{"d_model": 256, "n_head": 2, "n_kv_head": 1, "activation": "tanh_gelu", "rope_fraction": 0.5, "init_std_up": 0.0294, "init_std_down": 0.00367, "optimizer": "muon_variant", "lr": 0.00657, "beta1": 0.93, "grad_clip": 1.0, "decay_shape": "linear", "dataset": "wikipedia_en"}
MLP neurons of a small language model. Each row is named by its layer, matrix (up: input weights; down: output weights) and neuron, and shows model dimensions 32-95. Each number is 128 + 32 x the weight over its row's rms, rounded and kept within 0 to 255.
After each neuron's rows, "fires in" lists the words (lower case) most often at its 100 highest values on Wikipedia text that the model never trained on.

L8.up261 [171 115 134 108 114 136 145  88 157 118 110 124  41 112 136 145 185  76 145  58 113  78 146 192 149 117 109  67 102 115 123 148 153 112 160 130 134 155 118 125 169 123 164 119 183 143 139  78 171 131 130 130 172 152 150 128 128 108  85  91  96 156 129 128]
L8.down261 [100 120 119 204 155  97 141 121 110  81 113 103 163 117 107  95 163 162 118 154  81 174 103 155 135 177 136 103 144 107 121 147  76 138  90 135 119 120 123 123  99  70 206 159 121 193  61 113 119 124 141 143 131 141 155 124 150 149 132  96 130 116  90 186]
fires in: "his", "female", "david"

L6.up83 [133 183 137 140 108 115 113 135  72 163 126 159 165 122 127 144 162 158 129 111 118 126 142 171 133  81 114 124 167 125 158 166 126  86 140  88 143 115 145 137 111 146 138 116 170 216 131  83 154  99 123 127 183  86 113  73 123 146 114 159 110 102 157 164]
L6.down83 [155  78 100 145  77 137 165 144 111 105 104 136 128 152 108 138 109 124 114 135 134 133 142 143 136  57 108 121 126 117 138 188 183 134 157  91 125 173 145 155 180 161 140 121 149 174 137 103  90  59 111 136 109 141 113  79 105 154 119 153 100  98  83 162]
fires in: "known", "john", "modern", "derris", "ohio"

L5.up380 [142 127 137  88 122 155 149 124 114  93 122 128 106 107  87 106 131 174  79 160 118 121 102 125  95 146 106  61 127 193 101 148 128 121  74 175 187 109 121 117 155 131 109  94 151 125 161 112 134 135  78 129 189  76  96 128 172 115 191 131 101  95 113 157]
L5.down380 [126 112 140 139  43 131 143 205 206 137 116 113 144 109 126 165 124 156 161 111 146 173 122 142 104 109 126 160 161 128 141 108  74 176 135 128 107 123  74 152 138 134 111 118 114 125 119 143 121 150 126 203 114 122 148 162 116 137 116 164 170 163 116 161]
fires in: "film", "while", "first", "films"

L9.up290 [ 87  64 132 121 131  81 138 137 129  94 106 124  85 133 121 143 127  76 180 145  94 106 129 147 168 161 142 126 117 156  85 119 156 157 113 132 168 103 144 159 149 116  95 126 102  73 137 167 125 119 198 136 115 137 161 190 147 108 127 118 158 198  83  88]
L9.down290 [198 196 136 154 190  91 113 130  82 134 141 110 150 101 168 131 140 165  71 170 125 182 118 124 138 106 151 101 123 125 123 130  63  66 155 123 101 124 137 161 119  78 109 185  87 156 103 174 111 213  97 147  82 151 110 145 203 181 144 121 167 167 162 139]
fires in: "her", "his", "career"

L5.up3 [145  96 168  90 161 123 175 136  63 150  61  98 172  87  78 127  87 145  99 126 129 173 133 119 123  89 110 125 118 167  42 139 143 102 110 133 146 145 103 191  89 179 126 114 112 116 121  90 142 133 154 154 153 135 110 118  97 106 134 120  91 140 108 150]
L5.down3 [160 109  90 163 116 136 233 104  84 171  75  68 206  74 121 129  84 119  71  75 127 156 129  97  53  83 186 146 131 136 113 126  95 126 112 170 150 115 141 160 151 120 149 130 176 146 104 202 111 118 111 128 139 113 163 170 148 135 162 127  64  78 123 182]
fires in: "in", "on", "to"

L2.up172 [ 79  91 114 168 115  81 112  77 130 153 134 153  89 152 165 134 133 126 138 141 166  97 201 128 174 137 130 113 133 127 150 133 116 171 118 182 100 114  81 213 168 101 122 119  99 151 150 143  65 123 171 163 122 118 135 108 123  68 150 101 117  92 119  90]
L2.down172 [115 123 142 106  88 106 155 150 151 123  80 172  94 157 139 103 190 164 154  94 108 134 174 115 148  93 160 109 161 135 102 164  64 131 142 122 151 218 105 122 146  58 111 118 106  80 149 124 114 125 129 167 112 141 224 176  88 137  71 182 214 129 130  96]
fires in: "his", "their", "position"

L12.up300 [122  87 132 193 140 113 231 131  90 202 142 118 143 115 103 135  87 132 127 176 121 147  74 147 163  81 129 130 101  80 101 151 105 107 160 130 132 156 141 135  56 123 122 194 157  95 178 177 131 139  95 117 162 127 105 154 120 134 165  97  94  69 137 104]
L12.down300 [ 60 116  87 102 141 172 158  94 104 147 159  94 159 126 143 123 155 102 117 167 144 109  98 118 127  97 122 204  92 128 152 108 122 119  59 107 145 155  87 152 143 142 117 158 200 153 173 110 110 114  71  49 156 113 114 124 101  95 187 177  70 133 130 144]
fires in: "in", "of", "from"

L8.up96 [150  87 111  84 132  98 118 166 104 125 138 141  70 146 111 129 162  73  85  81 147 136  70 172 166 131 114 176 135 172 112 130 158 117 135 135  91 122 137 117 134 168 138 110 186  86 170 178 146 139 115 135 107 156  71 158 132  95 131 153 138 172 165  76]
L8.down96 [215 129 147 103 150 149  80 148 156 148 128 182  93 106  90  90  64  56 105  97  98 113  95 124 130 111 152 111  66 138  67 162 200 172 154 152 158 157  91 126  84 109 130 130 139 131 134 144 138 115 152 181 128 165  68  89 150 103 176 147 129 139 156 116]
fires in: "career", "family", "parliament", "vegetation", "various"

L5.up352 [136 136 145 135 129 117 121  79  93 111  93 161 155 161 122 101 159 163 128 105 137 141 158 122  88 124  93 116 129 120 103 147 126 220  36 146 152 164 140 122 118 105  99  38 145  75 144 156 184 119 122 105 199 134 138 112 115 164  94 132  95  83 120 160]
L5.down352 [173 139 109 110 158 167 152  77 159 130 142 140 123 192  65 103 130 198  78 139 185  87  97 150 110 178  97 120 154 141 154 102 166 124 130 114 149 123 151 154 121 103 138  78 158 155  90 138 143 119 106 104 158  95 160 113 171 194 140 175 104  98 121 181]
fires in: "on", "as", "at", "henry", "henriques"

L11.up300 [130 145 119 130  99 107 203 116  72 162 167  59  87 156 166 127 108  94  56 152 143 112 107 119 119  92  97 146  99 137 124 125  67  83 116 167 162 113  76 113 127  87 140 143 199  69 141 140  83 168 151 135 133 132  99 136 148 173 164 136 104 115 123 123]
L11.down300 [153 121 131  90  92 112 214 105  93 144 163  99 182 142 109  99 120 119 121 130 139 127 141  87 134 146 103 127  85 115 144  72 118  65 113 116 101 139 102 196 142 184  69 120 175  97 144 163 145 162  72  77 156 110 115 109  87 133 120 177 109 149 152 145]
fires in: "with", "to", "of", "on", "and", "is"